Weights of a small GPT-style language model, trained from scratch on English Wikipedia.
Size: 11 layers, width 256, 4 heads of 64, vocabulary 1024, 9.13M parameters.
Architecture: rotary positions, tied embeddings.
MLP neurons of a small language model. Each row is named by its layer, matrix (down: output weights) and neuron, and shows model dimensions 32-127. Each number is 500 + 25 x the weight over its row's rms, rounded and kept within 0 to 999. Numbers have three digits each. A neuron's up and down rows have the sign that makes its largest values positive.
A block is one neuron, or neurons of one layer that tend to fire together. Before each block is what it responds to, as a language model described it from the Wikipedia text at the highest values.

Description: Mid-word vowel fragments. Short vowel-led pieces inside words split into several tokens, mostly "ol" and "our", as in Minneap-ol-is, j-our-nal, fl-our-ished, d-ail-y.
L7.down235:499514518502503544464504522471532510528494534487474531552484500519521510487516520492513493530491545443474467452541527509508545566481493516522517494506501516475530491508500457508512534487525491500497485497504507473530472517509501514491529495495508478461490519490467493531502469475477550502
L7.down260:508500516491512514477525482514465502457492478503506493498499505492490437512550516478519505505516510478504474480481545524528492515446493507490494502517500531515521500483536507498499453509526482476476465482524517478515500470491521538507520520513440486510478490528513480454503493527484532490
L7.down312:553502521514479486486482496508492485473503497493472498488504549466574492531540492490501491464489452529489487452449511445538521486479492509511526520521494479504529519516502510508467476494498505478501495474434492476511519485507497492498522491476521502452496520517546490502499476492511526506
L7.down676:487513492489474506508525494532497471480511530502504519500488520473548515486490560500496489516484483486533511495510495462467530551476480465534502533515503496501502492459503445460527509470515471483451489518578523477461486481527509478516490470493496495465507514510469487494500512502503584466

Description: Mid-word fragments after prefixes. Word-piece fragments right after a short prefix piece, mid-word, especially ect in protect, connect, detect, and f in profit, defeated, indefinite.
L4.down251:504508487490469528494539479498508539433500530495500537498540549486504504494519529514519484494472504528557526541523484510480521505514512496499484475473484536483494560501489517548507548512525524490501531485521502564500446506521463518482466541528506509475507513480497535499535488491541515485

Description: Mid-word fragments, esp. "until". Word-internal pieces after a split first letter or two, strongest for "il" in "until" before a year, also f-rom, th-rough, d-uring, t-ime, m-ilitary.
L3.down202:523506516478507479469469539487500450496539542465463529484503489487505517455500461509499545514507486497467477473503470511487439526468495531472555520498525505514502509525489502500589448492535471531504479543536521501497482497508533500499485517497513487534505522507484498538510495490498472489
L3.down430:515536478491497546459486511539478479472470472467507483520547538516492522496519466524508556512491500499534559486548514503531480491425525546530503509506499527529550472493519475514507510512488511516519500560501531459483521485510509465501520517520498528503534495476470506511504444478486468487
L3.down552:456471461504538518537483550533509471471512507517575512483519534577531518507497513502460522522486446490495509494455481483498476457454501488538476539476513510507508522535509527532472487496507523489495501522481488484502510473440486489518522478513473554503498489533494562471532502491481531521
L3.down647:481491473496502512500534520521503471489485536524505468499520468561479498552490480542467491487520425485515471443493550547477535506475545499548485517507490488495541523519541459487523493465485506476512482544494504515528515465501486503500480467495527533469530527502536557504531521444547511483

Description: Word "to" after verbs. Mostly " to" as infinitive marker or preposition after a verb or noun (began to teach, continues to operate, injuries to); also mid-word pieces in names and "printing".
L7.down436:538457528498500503519504532529485505559490536532507508486500499512516455520542525562463525529520502477516479520483518493512473511498557542506505536506496511467517484506473472509484443532488520483487502500492520492474467515498500480508497495495514471547519500526488495495464501497541502509
L7.down457:522495547502505529511486492506490500540518512518491534505478524471474454498447485497422482530483505449482488490505502512538505515535490493488508494544493493501461466511517503493496460517489511533499478493517501511451499520535506498413505479468477458548494513539499493494493489527534522475
L7.down559:479494507485509521529485496507457489533488504495487508495471462512511504455485465477517484511474484540479483505490497468535510485490497526503505514490541502488495494492510489484508468508513519498518486502513485510479480469511502470474491483503478520491502510525505435450447500442498461495
L7.down698:499513522489519505485450487518487489426507488503479454520541461472506477479474474477536500527483517466496503452477539524499422480489494514468522497487501507500509450500519501517504443486522493506531517494516478515495509528469494447491513512522504511483493468551511465536544476511493468478

Description: Word-initial "w" fragment. A lone "w" or "W" token split off at the start of a word, as in w+est, w+ith, w+inter, w+riters, mostly after "the".
L7.down107:518515520520514488497508523501496483522479487478536466477544579521464496495496541494502480513469532506523477462511482527505510462478483535547510537506510542482509525510490527521520501502483496523482489489496487529490457490518499502442494544451454500518487495506509441526510523517528547492
L7.down167:537511504513496481528523477488532490491465482475470521484435579497466518462505505485472480489502507486490505463466465478521555500494475520517549508539488438517499483494486527485499509507511504482469446513486486503536497470492515517530510506498477492478450531472488488487459527495543502494
L7.down284:512517496463483499525558481485497506541513508480513518537455562506547475502513485498529530470460502529534469550456543483490526524506505501458516489518506530471532481500532509505505493504506520523526527517526529521512485486458525479531481458484478537547484517533528509503497535521485519501
L7.down671:544474490501540475510516488520496489460498496511483502514471570461500498451474495486486490487480478510482487545487490396529511468473539564522533530516509462481486507496510564527501444495492478481518482519498484470516502480509503517489517501490515520508497515507514518504473583459501487453

Description: Mid-word continuation pieces. Word-continuation pieces completing common words after a short stem, such as succ-ess, conc-ern, bec-ame, add-ition, plus the pronoun it used as an object or subject.
L4.down586:505512490491470464454503502519532523481461521495480512491475495526535513506529495491542496548488486499486505441533470469494482502527434489541456494485495466510515498500504511546519493499508550513509487506543465501487480500515514497491515459491501497488468480489498485457480492532452463448

Description: Mid-word fragments after prefixes. Short consonant fragments right after a prefix piece in words split into many pieces, such as ex-pr-essed, pro-gr-am, con-c-entrates, feat-ur-ed.
L7.down145:495468524434528499486505516542471439551503490483508485485474506481456445526488502470488528548459499491502492549479522513483492493482508524536511487506519509485510458479468450500521496528493488504509436539448513506484494466536508512534449526474520489518480452507549496505512531501472495466
L7.down219:516519509497495487509500472504524453478531485545490508506472508505501464466458541503455456564452493475477531513519517463480533470487530496502488507468497486449497553508490448483498499513509490553430495528514503515528522495493506518488501472487514511536462491512536541494495524503532479489
L7.down318:480476494475508508510502472510465514481445510483514540494493498463527496544496526498509486520499515535475548509500467482486475504488554517472480500525477471488476498499493489458494507472478473518490497488497490468541532552480506503543489486477507481450468509516548515492522506537546471479
L7.down430:491473509470469512495515531485519464530473486508534532529498474506495535523513476530498464528537542504492543505487506483513509510487503497489530448500494517473488520490480536528540519479518533524510556495484495492503492518530505502499502507496460489526538527498521503508532482476544473480

Description: Sentence-ending periods. Periods closing a sentence, often fused to a word end or after a proper name or date (Coast., Ital-y., 1983).); also mid-word fragments like capac-ity.
L3.down21:538488526452497489481474455512478551478497501515504498489499563504502497507484454484462576488498511473513507457483506505538511489496481500535506516532495490536459500512474454480483484495477468443459513492490475506482522493510477486453492485509483444521493501515505504493514513520493480485
L3.down219:497502456503519487468527502522512486465492497542509528538463498486485510466491513481463532556497488484519513528507523500531487530475483522551499494459478490478485508478496493534501490510546484502481524538472496484510478488491540531485530522451466558450493522440511511543501499499500481503
L3.down431:504536476494499464490520528536527498503502531494496493514499486518467507481539480514502578525535500493507538436518501496527503516537515478533499526506495548536492505560509492512491507436486541467503494557493489480520528536538474505470515476519474538532514559491532498470522514497502489489
L3.down583:444500515527432490508495496508517514505553506526510513515531513507514476442512504483511530548471531483484497482460492525500492528522511499509505514461505493512528443521503462502452497487526553525479553546506497532507487512487543475512492496451492497479472488516503516502514478477472480501

Description: Word-start fragments. Opening pieces of words split into several tokens, such as ac (accept, acquired), per (performed), Q (Quarterfinals); also dashes and slashes in tables.
L3.down120:482496474516469510490508493508504467508478476515492511458549538501516520512531458487543518515463498500531507531527507514490453481487494531482448512525478484439493484452496508490491462555538481537493527529548509514511567548529549502531476529524447506481481469506501455530474503516476499531
L3.down290:499500516510480530509493540478540531466528475520502489466505544482521465471522533503462501496539531508523500507498480451455480526484498476505481524518525501524485498462478478558498465428519464449498480492510523507482538503498526504462513494478507511476490526458506519516472505520458523507
L3.down528:545509490517462479461535466494469528499502489506515511493556574499497463479516566504490481505486483502520524504493501476488511477494503504517520516445476467493518536479478463517492514519510485522516503505542520487488476535501525510526449450494537511507444517517512497431530506495463491507
L3.down656:531474491494459486476491501474521516531460521510451496510532458501475497503519487463505506505528518513502514516511517475530483516446480516513486506509498501543519517480521531562528480455515488485526489489554526497484549531492585507509474533511550524517507505520490464450498479544535483521

Description: Adverb-ending word pieces. Final suffix pieces that complete a word split across tokens, mostly adverb -ly after a stem (main-ly, direct-ly, partial-ly), also l-ater, fur-ther.
L4.down191:527485521476497491527468514479521486493510444522445495506487478525443479523500464471470483480457471505479528498478513531506523525520521486490551525484517489521493499484506468463537478560480519507564491494536499422514534529501507491476482548476538505524496521526527495476512528457575498543

Description: Word piece "in/In". The token in or In, either as the preposition or as the first piece of a capitalized word, e.g. In 2005, played in, International, Inc, Interstate.
L4.down32:492522485505489508514480488485526482522559522478543501485542537466496471512489509504496541508550500500500542510470541536484523498483477470514455531512507480504465521529532496526482524529565525460480507511503545493482539543485490473507495511534535524513524517514512515517467497454513473516

Description: Word-final suffix pieces. Short word-ending pieces that complete a word split into subword tokens, such as fe|es, fe|ed|back, renam|ed, and also capital I starting a word.
L4.down114:543508532490526499540536545436466447504534471541506500498491500505469520477499474465514513484480507477475470484468485432466469427495481541539481495542518501531535473550453495556517518465560512474481531533495487456473531517512485503536454517494477481434498512520539504512483487524486463494

Description: Mid-word fragments like "ol". Short subword pieces in the middle of a split word, especially "ol" and "l", as in Nik-ol-a, vi-ol-in, Dar-l-ington.
L4.down606:513531536537508561464533474498504514483480502500529501529494523496509467452503504503505500540482516516496523537464489546480513489528502506471522529525518504503533490513511481497496456515478541517483484514501513474513510531512563533550531510493465517491481471478532511506518496504484449440

Description: Not and word-middle pieces. Fires on the word not in ordinary prose (is not, was not) and on short second pieces following a split-off first letter, such as d-ay, m-ot-ion, T-ot-al, j-ust.
L4.down536:512511475517503506489479489519476501538515524503448496499468488524457537494500517446479504449516484499498500537504527471487514457482491434540528531524515494520500466450498517477493454537504502530523501482512541494497511525470490480501494504516515520545523505503488503502521522517518479485

Description: Has/had auxiliaries, word fragments. Fires on has, had or have right after a subject such as It or who (It has, who have), and on mid-word fragments like Port-ug-al, cont-ra-ct, N-o.
L7.down41:524518467456491493508456478500550535479453518457544475536482559514509497478486527480497519533502486462487442490505519530585489502516531511519501477506480489517490557501527475478546516508543525456527555476479473502461496536520506518535517486492464509480486482493513507495451437523513475500
L7.down434:520458484487474512556487489523527522495507502550524528438528520492512514492473514502532483517485496542514467500500495494514476457522475537521522553506530503509468489527565478517497542474486479524472461466470496557483489499463537486556475486465484533497506496504502517480463529499521475554
L7.down484:528531519471519489467470531512492508525441472498539555511489579478529518493536496549515507478503533489534512510443470489474508494490485484531504509535491485561528501496522500486514499479527501476526521512507487494488482506538481522496491526465504518513507498538544480530533518511519532500
L7.down528:538429522510483507553459484473490465502519473535510497475533535508464499494449466476512498438539505529484516479492503473538451485488502491553517489472506509502478560458478478500517485471510473514510470446473478508486519492525518508461491485520510509476524537527518473469488471514477470493

Description: Have/has/had after subjects. Forms of have (has, had, have) right after a subject such as he, she, who or a name, in biographies; also mid-word pieces like -ther, -ity, -rom.
L3.down351:515495499488493542476466516487510538507473497517496510487478505497493481511490536497506512494500487485530516502501472502473519545481524535448520514507516532475483489472535489498486504476494495508508493482511492543528493492499516549449539538454512434497506546488471492487491575432500520496
L3.down359:510526462498503520483500524559531482514520467513504510491493465485495465500510474523459481497529461500501534439496491481518516557502495478533547515492494476483497526506533478447519503509514544549485508501489536481536536516525466469486517496529515479490532499503550487474521543469485479509
L3.down466:488449499515478537496523519504466494440531497496531455454486525517535457485506477480525514534494509495467520497494517512490520473493484520474544484528485504455532556454497547471483490505520531507563499470470502481518528449515474476518533503491494473501517523519489483544529550516503508466
L3.down512:490455486491520503464523464516515519526514472495459514474475488499507470486495505478541454488482495542463497525498519458463510526504462509469487461509548509487456498496496492482500523510513476528503550499530507480511519500502511486522512473493518516553496487500503524497521506511507507529

Description: Mid-word "al" completions. Word-piece endings that finish a split word, mostly "al" in "Total" at table-row starts, plus Viet-n-amese, Can-ad-a, loc-al.
L3.down300:474513540506533517526520473545558517457485458489516497499432528480480497505540501509509468440489470473547478509512460466521547546530524497506514510476480478471478494484475456476552531511505482512541489476497497498470490489506514503487481537539482497484495564496503483511470525446476532490
L3.down476:525503515480502503488515504484506532502499489494519513495494460516506518531550527520494506540505516510554542438511493485499512476491519467527494498507523493527522544471446530499513551481472493497462489465494474518473469542504532515524499512520474461547419513504493479542458453524533487466
L3.down646:484522531484465501447517530481492492483522488522512469525528550482484490456494566476485503502506502487484561513444509544501476513522470470504463504502521492532492494460484515545460502481502508478476489498501523530510485476456473473513455524493490499509491521493510490500494536503484532481
L3.down651:501507506535477517501514509516526481529499558471535452506483420501515540470504525428491462478509483519469508454520489510523503526496466520503503490496510497546539466494516479505524491509536485509509553568517480535490534517486513490498467482497511529508521543498486533517484505493507508490

Description: Verb-slot word starts. First pieces of words, mostly verbs, right after a subject name or comma, such as w (wrote, won, wife, well), has, had, includ.
L4.down352:510522481489513545554491516473518461549476459489502507515484505499501515473491447521460487502537504494487513544460487453530532502499541516518515476512516463497490521470533520498489470492513502468502449454460495499471509468512476483468509471476486489458497534538496504473515485476535479534

Description: Transitive verb endings. Final inflection pieces (-es, -e, -ed, -ing) that finish a split transitive verb just before its object, e.g. includ|es, describ|ed, us|es, m|ade.
L7.down259:487519499494546504505503462534481498484466526497515484487556491510498552518508483479468527499493492497534495459545515507513430472496475485484477493490479540484520538492520483492468524512497472514557504509538481537463505490514494504447498521539474494486508510509505523529466458481542539467
L7.down359:460466500521486500504512486507502481512486471518429507455500555489520541501500490532478528475474508472547507513519488438496490525498503487459518510474469507497511522497469511509517593452480479504497504513499494496495501474530462522523485493483524499528513506492513549515524510508530531509
L7.down440:493526504535534486508454510525536547514496447506554486508457418440527522510528514513496493454464522513514473470477518534486468507544504533515516511497497475487483524510501459504509502510473487551513486478523490528535455477536502508468479480480428474480492491543474533474470490492485501483
L7.down592:521530527515526513524502533508530490526492522476506546465513499507492505494517504537507520498482492536540575489506490536509499481506490544489476521447443479504475522513462477514514549497465509546485512497516538535487528507503494510492484474521491452532519469483490479498554507498534523495

Description: Word-completing final subword. Short subword pieces that finish a word split across tokens, especially "al" as in Global, Bengal, Royal, Naval, plus Scot-t-ish, Tur-k-ey.
L7.down153:478500500478496492413483516549523510507531475467466503466497530490460467474494505504513509498477456518468496491509532444511527504510494538471509500567449482512499513503505500462505468527512497493507433544521490490501510557561495505499501514500529510514499511521468494505487472470481487493
L7.down415:464505476510499503505508494518505528510418471514494444491487534526506515468522475491527497510494491486436491482509464517463555493514511491484500497480475505475522522451476492444480514507501490515524482531469493455528498484570507508465472502539475509502486484471499537538495542470529524467
L7.down589:534531524543513487450497464509542529471512527489458550453485549526461455505519516480479438507488519504506527506501485485476589481485525495492469520508447489498509523500525525501519480490507496511491501536535544503467507506515528505535481506472452467516507473482504510494516487484503486567
L7.down662:489561502509457524447540517508531484487500470503514519490505553498494474525514486468469497544492486476535500515495520519507508493511513500514512525511429477441521512518475456510487514543496518476534488495490510484512498529475503504520492543495529538557522492451483508515499502509467488483

Description: Adjective-forming suffix pieces. Final word pieces that turn a split stem into an adjective, such as -ic, -ian, -al, -ary, -ant: histor|ic, Belarus|ian, reg|ional.
L7.down33:547508522494512530492537466506474521528486497502504514486476493475474496513538497501518505474531509493522480476445460520497520502523506489455488551453495527467490485513528479530520538484500480493497505524516492524485499480528534491508521520511476479502510512518445515502510503499524508463
L7.down210:546500497469517509508487499508525556487482520542488537507479503467525497520510524545516481509483483479507504513452479474482530527472477476527458510466489500472478526514501538526511485478467504491489518452509523486489501498462496507513499503501530444521483498508503516516532547503480469462
L7.down406:549509529549495533485523470517493500519475500485515494512507525474464481488513515499481497475494510483501535480469488507484509568519511491491504516485455529476473474508451513518453539536538487542497493489522507509491484484579516540459514544488501478522519526498474481459477511534526472475
L7.down513:528529530515479552476520493545498482496503498477506545515500606501504500461494471498500512508470517498496502466509463503493486554506482480485524526493474530486503474513495508555479505509478495487525493534492515535499450486540494559464519490499490481486507491504485510479452534481486468484

Description: Partial word-start fragments. Short pieces at or near the start of a split word whose rest comes next, like sh in shown, k in kept, ub in S-ub-urban.
L3.down30:534537507522524491470549481538528468485499484493522484466453526482480477504496469510493520531521467483518501484488504480537529485532529520484536485494457516495455476539508527466480482525482514544519474492557516526489489486485474548500527506527502528495476531465507509488450538493494531550
L3.down160:500536519509492510493462485494493558464462524461501494487497512530480462438498483478470461528529493493447477495500480479529492526520496485485490527529478457501530515476499489500479458476498530467515524533512522500497509510486466522548528473491528530489488504471455483521456500485501513501
L3.down322:525510505488447481528482495509514524503465512482524500553541459492522502492504476509563517521479530503530494445502526540495440501514511509487482435479492528453528509498490537488535505471448517521543491498495501492486534517543519511504474522545515511495507501510521521542518499535487510499
L3.down671:524474485533509484537543473443504468489493534473509535512503566498539497441467491490508523501492528482514507536488518456499470526517476488511513497493470499493523516472515495527548482493500503547458494504515539516501532501490494504502488445495494493490483495529548508485508514500489523521

Description: Sentence-opening word pieces. Second piece of a word split after its first letter or syllable, usually opening a line or sentence (F-or, T-o, A-f-rica, tour-n-ament); also sentence-initial "In" before years and pipes in table headers.
L7.down217:477495510501501539492517488541492494490487533486524518523549488514511470514484495518495472493454485496522541473467477511528513465481525468538500480491468504525495539528499495521492534490500472493506506524524480504522489526546507535424551498470495498521517488550515554485525481488505496510
L7.down487:488507507483520525550471510509521463507515524515476531500525485550461461477463496526469478523514469486480517500502519534506475466492476493521467515504510485478515563548554487490460514500537483474490507475532516516475539535511498474446508497528574497494520523533502515507459500464501495485
L7.down501:487478485488517501538476479510521560518487502528535485496498500496533471508503500486493495527471545508490481512524496494495498477508486542525519492479501468493456489481507509518510512509475471539521483430568514475508479484519551509498512485509490526520500508475530511540506487540509507511
L7.down651:501514536524512499484530511557524462504517536491471510497495531476479509540506510485483482516462488491511485511470529458523499513479526503508490489510500520505531496525521519540505502507477537452504491471496523500482493459471507535538535509485524498489488454502485489480458481481499528494

Description: Word-completing suffix pieces. Suffix tokens that finish a word split into several pieces, such as -ical in educational/historical, -ment in environment, -est in earliest/restaurant, -ual in individual.
L4.down530:514499499465474505490503506491464539537570527507443528595529522502494482541499522506525508476486474450526566500495480497462474500525457488510519496498477527537516521525500485508470479486500464499477520541504518495502502542505508530488521491511482541528517485545490503490521481481525488493

Description: Section heading closers. Closing "==" of Wikipedia section headings such as "== Ecology ==", "==Species==" and "== History =="; more weakly, "be" after can or to, and "ay" in Malaysia or May.
L4.down64:520533513468466555483494474437517529505509476495491490500495421478490451506481496490486511538526532488486520494535496509511494537504518478496487544507477533527500466505499489475516477455535526511472459486494501512512536525458488523497513521534519503493511507504505524511478495494569501440

Description: Mid-name continuation pieces. Inner word pieces of capitalized words and names (Roy-al Navy, G-overn-ment, A-ust-ralia), plus " of" inside institution names like Department of State.
L4.down39:492514519507499479451507460503496506572468533518516491449502450529504542466498495438470463472505498488473489505518532490488504497507535519501504521518551563513531470469518509493489524513507525492488474566515531499519490534533477529542503562495525485531466513495475512497522538497506469523

Description: Split-off letter t. A lone "t" word piece, most often opening a word right after a quote or bracket ("the, "treachery), also mid-word (in-t-roduction, doesn'-t).
L3.down289:527500543498521528461513460483507463516523513503501458541513520492469529523511491500518497490508461514477448484469462470492477471491503497517488502499464499497511493482546492481528493539504512544482518522508492454523516471527488499500478460528488466528514513492488503469488457535533539504
L3.down433:513503477543454474497499478474513478453476513505500488510535537504518510503505467516510532460500477490517494467447490474522483487556509498483509523467482469496492532497488448495524469496514469554489512529520535530495522529550536491508482492487513536487498498465492524489538504484476474532
L3.down447:474516468500468460530521545513511537491501525499492475512536471444480548526487493494506493473444508509495520523500516485494508482481495485498522500488487496499493508474515546509572448502469484477466516459501494455488492544468462502487506476523485490488510532507472532498465479515499489517
L3.down506:497467483516487478505504481486492522482509484491497495495494513485471553501489554511522517518510468537538483473534522470478481507499491477467528486472506496527522496489520512540507499505426508466467554463498518512438510490465494531507490501503493534512505494476458523508488518491476519487

Description: Word completion after split prefix. Second word-piece completing a word split after one or two letters, strongest for "ave" in g-ave (gave); also m-ade, sh-own, rele-ased, G-B.
L3.down227:480505513464484575531541527474494505486487489479503493507534542532527477504496506510493485494507486490550498508517495556536476481488500513463486479510477496519514528546531440507502479490508456479505547533495511499459481519510490469515460490548499543495498482504466515457496532490529456461
L3.down345:512508479484537502494480452471536454508495522501532509498492498530515486473460479472499520513534492500525485511544513527496521479501444497507550437508504547480478501532505564521507496541495498518552487510487515511514511473483513492489516475507470484522458500514554509525500501506534500459
L3.down397:513443513520538514516493481531520480455471463508501494477466427507476478524501494521490464464486483499535473493472483556534530501459496487480536507465472490445520488532485484496499489513523500471482490470490450496491473513442503489468514492529529504507493537545503506469518507494519510515
L3.down574:484517480522508513487486494527502498535516500525493523521503517475480523594486569508500496489494471486568503504448483533502547542491478487552493517499492532496516492500508526503474497455473479485455504501502564485516499479505555484475471480526496491505535522519535527495483479472549500520

Description: Mid-word r after consonant. Word fragments split inside a word, mostly an r after a lone consonant piece, as in b-r-idge, b-r-illiant, c-r-ime, f-r-ame.
L3.down71:496471537464507508468480539479526508471497492532538516550511515470554508524513489493509507517451503454466504471500513492503523516506511479518481475499489468483483506511500458521510510541464461532503538503495517446456487500507512476461476473500496529501539498462525478506505441483492493535
L3.down328:494495503493472517536482540517503464476510454490489523493516537452460487491533514471509529502495483526501511536526481494511503492495548505515539522489485495568500530490485495504497478454516471479515487479484494521480482499498484525505456508477469517467476539507514496489487489509517525530
L3.down339:502468462487486499489487488500476494494529494459540552514500537509504475491460499453494510498522474504470514495497502473493540453489540505493486527565542552528491504507524485487477481532494525527497526517525497494482464474466494497504515499540538480506499498509509518508464519490537475525
L3.down603:495506541513505497455505484518471503520519505520504511512476535498492491490532473529518484522541489516486518465524528465490486493488518474501504528517478483456500493507515492489505525495543508499446526463467539525491455484519491479459469513542481557540477515534540478475532532526510478490

Description: Mid-word fragments, esp. "our". Word-piece continuations inside split words, chiefly "our" in tour/tournament, also league, ground, well, such, plus " between" after battle.
L3.down195:521496515498473522509500464504511495488503511501528517501526544482547472542522512508481523486503512512508504457451476623526453498481521446511465514542511520496512527536544487519508513558507465532546502513513520491513508473473522477489493468501520476498539478492505500501507498476496530472
L3.down228:559526470459508548534507487504472469550476491454532518429529487490518464540513524495507504510476511483518525471507521518490510467475512422502509512533464508533459480522538465489526488485517515494546537512528481473487493465483514537510486491519512490445513520480497511475458472466496504525
L3.down251:481506507495520480509514505510484465546560512483514498502532545508520478514521541483497511477532506491492450518499503512486460523495502481492478449499482526513522476506513507478480513484522519481520501461472471530489475487473482484519553492535454465535504492526473502524466515516511515531
L3.down402:549513500495451519521478490520503475478507492486462484483537566483498486552511520515523527486514545529526522516465459537502471462489538492476470484515481459518534490498480540515517506548528462509483465467507524454472464461508503467519496469524532490449483487513477518523472502480490501458

Description: Have after subjects. Forms of has, had, have right after a subject, often who or He (who has, He has), plus word-start pieces like dis-, he- (held), E(d).
L4.down42:552487482469451572526537501481556517485506493532449524445464500501450500538499531480526514502516522506487508477418448498507478487491530513532548487484502490486526501478509476446517484502533508538484532523512478472516521493478554539493489492510529447497528506513499507494513492501462484506

Description: Blank election-table cells. Mostly the empty first cell of a new row in election-results tables, before the party name; also mid-word fragments of predictable words (ackn-ow-ledged, subs-id-iary, An-g-eles).
L7.down78:453508462502527483472491512548472542485494476485521486510518489462508486533508509490529479493497506466513502500510492486524485486482526486473550494505502559518433494501488492469453527496494504513524463498471550516498532479518464509493516521568558456558472515486498502517490469514475477505
L7.down428:494486465463468473488491514507496506514494490440495537464496508514499480483532470479494535521497510459533506527538486444497569492455486511514518535494486478515518483519504516492534454471492495489559488496478496508504480444454493501522440497501499510495473501501526477499543483486481498491
L7.down648:535491506507521542463535442512505481477527527474526526502505542437508478512474537485496492469528492490514528489482523523479488517452501466515518500531519501485477503491506511469491504498480467493458486487504498478493505483477452500506499460533490504532481542487490506567489519502523459455
L7.down697:467509487453510502522502463502525480536527552495528529510501616519527526505477529518501476492501540477462524528457462533502504476469500464506503490485501518476517493438505512510513500488486492455491485518545515494475490512516507470562494469492497475532523534498501499456487516474510505480

Description: Mid-word suffix fragments. Word-ending subword pieces right after a split stem, especially -ing, -in, -ough, as in call|ing, car|ing, b|ough|t, Sp|in, and occasionally " as".
L3.down4:544509548471537528539504474512511492530518508522543520501522506503486515478499545509456491462472505489480556508519504499507452507509514516509491521512498488491489524487515520483514476490471481505479503527508518541493535491438545498537546494530469509495520525501484507533491485483481492513
L3.down95:515487508497511507514529517513479481508513514458464498510530488532487515483489509471466521524492510517450472443475522483506503518480485534528508545514445496541499490487519502488514425492529509469495519487523490509495504503472498561529472462478520487471453494502470477515527510464483499475
L3.down163:469494510499515470501520503464499499509540497500517491461510502464508545481498474471510534503506516484476462482508515429546500464527482489511476511521494481470493546467510529509501507494505482465442460507491505495535501468503532519459498509449500496563509504496475521484529515522473515506
L3.down622:476502540489464475493501496531485554505519517486494475468510520541486546463550542518517509441501491472507466462477520487479500534467493492495491482512511539501492514518504523516486505531472518456518504495523498506466521449458514497517553491478496479528500495530496467477541518506500502524

Description: Section heading closers. Closing equals signs (== or ===) that end Wikipedia section and subsection headings such as ===Main===, ==Awards==, ===Club===; occasionally mid-word pieces.
L7.down108:525502493506520488509476487488521478539522504541484494509514492517484476481449513490521460458485493508471458446463484477492511502501471484476459501480488501500519504521543479490477436514479505475493489517518531511511489485503514486515470477433509471491490492529478467537457456445518484556
L7.down373:555489484508476531493459486501458502504506506526480506505484475514529487507506494516498501512463488486518533459456481433512503520532493495482486520518489482502499550537525465469537495513498468548543509467480479502502480473493509481452464482507510513501547509505457537505474518485479488511
L7.down419:507495493473457534453494531501535525509522486482535470527459470511507506492488505475514518518495468516513496515507490493562511464471516466521493501511513472477477492507507497511489517474498498522468479488456472486438493449496448487503499493504516530595534506451456522476453495460492502517
L7.down544:490532500485537486497509528518556480479516516472532477448491501535481488503483502549516480504464471494511487510518485506471469499469520510512512507469514482474473486506487488494453473479497462490492510469491513489455498538521477481489483486493489494514518550523541507492443498460553485529

Description: Mid-word pieces, Washington. Middle word-piece tokens inside split words, strongest on ing in Washington, also bec-ome/ame, bus-in-ess, k-ind, th-in-king.
L7.down184:534506516502472495480476467493498512497510475470498452516503484505486477531468484480519505501540475474514517478517511477476508490473480511499583493566496489506448483490511509520526471513476497474502477563552556473502538536479519503502507510489455487459485498491525517493498416521465501482
L7.down291:478517536508500486507491499499504440478506522529483473495484505499480494539471549482485514494499522481502555475487518597473476483465489496485475503508496515525500502544528454468529514512490509478527488510511525468519499471511483524534494531517447492511501486476501484470493494477540505487
L7.down392:498449545497495527529505503484473499458518482505462505570536513446457506503467511522502525489504558487514510441494502511491467514527502500473468540516536457506518503483499512504515457470514473535454528530482511496502476521479500453476459483462502459472547486500480497511518522518502537504
L7.down444:556507532504478508476501509512510552497480495471465514505519548474463494488508508505501453503461476463466500511450477482506467491512464490478513533482410529551510503488473475514499434462498514487537514457491498507447481559509530499471485535533509498527501518506496497504492571503526522473

Description: Mid-word fragments, American. Short subword pieces inside split words (ic, i, ian, om, le as in elasticity, Moynihan, Serbian, women), plus the whole word American.
L3.down129:532581475493468538499529461513540476518513481484491461507526578504482443497503509518467504468495508492541519461517484483473504508496499502497504469558497517537506477502495488547511504510509468520484483531544509505472489518540491529505477501506501541495549495500512497507477493526507466507
L3.down344:558445536476528464492508512528509519479511439512484490471499488484448515484475512519527470461458461469477519563507528474441492502482476484503515500513479475526571496491498476512518477499535511451469452532505481499501488509476483500496537497529503487478546524492573471470494512491505470529
L3.down382:503462496501534497493500457555510493517516480558498521488501554495455512520533472528449515460446502502488514497488504526506456500486498497522479486507511473531531502476468551536478456535477499564490499524564478519549505499484549475495538520491519514510508521531528507529498501507500481544
L3.down688:532523516488463525479535505511489498498459499480505479489537501536532499477448504473514455509511482524496523475423495467465500492509511552525493504441523497514541530501514530491512552473519513517526490529491506521529512500466502496496495474495564503509475548516497543532560535514475477457

Description: Word-final completing fragments. Short last pieces that finish a word split into subword tokens, mostly a silent final e as in Cape, mosque, Martinique, Clyde; also s, y, t.
L7.down3:528510480526529471510525510529496496512488471471495509512484540494455506492501508541532494535463542486529507496513510518492496430480502546478508504468438491526520519534487456456460539520538502538504515498491538511502544491491475489486470482481515494537472532479500503549490505479489510503
L7.down102:501504506545505500531491539522525517480488519509532487494512441470482510465497551468498458453491485531478500487525507551527470505501517499506487491529512481487484506531519484519501521508482461540533520470482470532503456483470487493503473485504485524498497498505483499540471465483525495451
L7.down336:478455508481478493462486496519551505468512532488497530495507620477511492470497469496542535516469543503522440522491466501503534540467488514522497507533490480510517502516518515466520482483490542504520473536478510505492539485456496488513523497474522484488526486494534548532486555469498523498
L7.down441:507467521515544496481528455521515510491529481515459473522506525501486510521488515554517467483545486469539464518485523497496497465547483510522491494503497551503518469493494483479485526507448493523483506524457546536482502529554471453523500493503510476514477510505489516548490523536474525475